Weights of a small GPT-style language model, trained from scratch on English Wikipedia.
Architecture: RMSNorm before each block, no biases in attention or MLP, untied embeddings, normalized queries and keys, capped logits.
Training: 717M tokens, 10940 steps.
MLP neurons of a small language model. Each row is named by its layer, matrix (down: output weights) and neuron, and shows model dimensions 192-287. Each number is 128 + 32 x the weight over its row's rms, rounded and kept within 0 to 255. Numbers have three digits each.
A block is one neuron, or neurons of one layer that tend to fire together. After each block is what it responds to, as a language model described it from the Wikipedia text at the highest values.

L9.down598:187125136131088122115083174158055169170121150137147135107202083095106129159121130159104157113115140125092104102040186125132099174131117151095142123138104090114109096119143170101166109165057127163111132099086123104061103118101151140119110135149123196118121103129133162094107094177102183092
Description: Mid-word pieces, heading equals

L2.down76:106111127071077124061100141134122151095152136140125105089119127119117158093122040157126101146104114128133088110113164173127148117107146095145097131157135137119142127113198097098059134145077065108138168103129116158118134127118116062139036197080158103100161150114093130139069130097191117118
L2.down181:083125189212109198104074118141145170154105142127131099108092174128130114148156137142152080087098136094110086174104088129176181117139127165133088114086124132156052130125115155151149119090090096111053140167164119098132107142077117138077157186150163112144137130077109159140096121137116133164
L2.down255:131152113049146155096160155129112118125167132122108134088158064146116124149142098109101102102155107163060131152157095133117111139094131043174157121125112166129125128079202152081093139065120099100170110113137074106172143138172136141100124084125137095175086137105173136109083123117117178183
L2.down293:174148127137129146128184123142107167128100128142111141157155192174178140129096104179144081117130064100147146146152189097121163131054103146054189137155167142125138069110101080090118167173124172102136151140164080184162141083178168131169134125096123085112146093082086097192124095141136139147
L2.down816:111185107188157092189115130133176146117133122132086168134141085108148166112136165139112126110097109088141093135163126142094159103110133132113110110095065120123176115145125112117162152124111108101145058115134160129121163123096119108133129137126131133189073136162065127128118165118117117105
L2.down1099:183107136143125115131100134153093096119116084110120188111115174140131131112118209133105161124168122141126115076121141186125131123079129171164126131098175127149081102131148134108161168116107139124166084111120193114126089113120127173074103071072097102095175095142134135089140142144153132124
L2.down1660:129119187134138120097113091157117063135141137147080142124200106089090120126080157174062108120142097115148169169143102183138116130123146129169065133159118143149131131097168166117159153145079196178094127099188171132128142072150103080140141103096107120151126179129121145104161125131143104160
L2.down1961:175117167143157134135161162155153140161124132157163092181068112071166145045126108166115147088125129084126158160110152126145111168075169103175115118156085095115137140117139135150143144077113116119100090089167132157159090163127078080148109137150151134066082136096197098133178208113127057197
Description: Mid-word subword pieces

L2.down187:154108125078129144106083072172118120117110114033135114110141070122082081123155133144149089089083118153126114168141144073127141132099160102122109149119155120172144087169062102088083192083144114131105111123141109140145145112133157197150172099084135147143076127148118116116202155151255144154
L2.down284:163145064140131124139198119131108085192143066090154088087130142162156119061133142084132148102124096115170058149181091133146165115131157139143147167211146127164193107180105147105184148110139125126117144048160119088129133175168176162071105087098085151108108158163073086117084170147160128137
L2.down793:149120123096093161141088126098083161174147177192115165111161172079191099139114203136055131157106110154149157131175110140157128134123174107091116129117155127141145137092130134128140108133076153098183116144171153205142113116101140135189098104115151109167185149153130109099082087093124093087
L2.down892:158127149113139155100134118139149152148150118184098089164125191094070166164169132133118139143167162088120122109107157083159094133090137125129185127118200122124136111167094142124182165111182116192073176136106114093143104173130118115083105126136105084060109157139092108152123131105110119080
L2.down1126:093156104100152106131101140111117103150100139189072101146125099159149120102184119103082130127150149144146142170139169124125138107153160106188087176147108161098108114102106141189120068074120108081109094146143119120170130090190094124159160165128059114169109138156103081108101189163135142156
L2.down1331:178100188029143167199070157166151126101141164143155136078112124073122153089108088149142131115130084187156131138173122113146020093140098059134097134147122144090107128140213143097164093137156119139178110200130085131144111102123168171061102119154143126169198109131195185127112118080111123122
L2.down1394:072162190072144128078124091108150122098116152094099168071110141149095184103151148104130166090136156141146068162114152104109181163125188098092126122130139119140106173166126135159147105184156135139086116148196129119135182112116088093073078156140086145119196121137148091145138190095091115090
L2.down2170:175086145112141113137123111090107145089143114162109182121150144130174156100120073055109165116111070170124185150113114145164065174118136131146133188134080086089153101067140121048128131129072109061177182066136132127127082156150169134120119102057150185144106178120138169094124103113090135084
Description: Word-completing pieces after bl-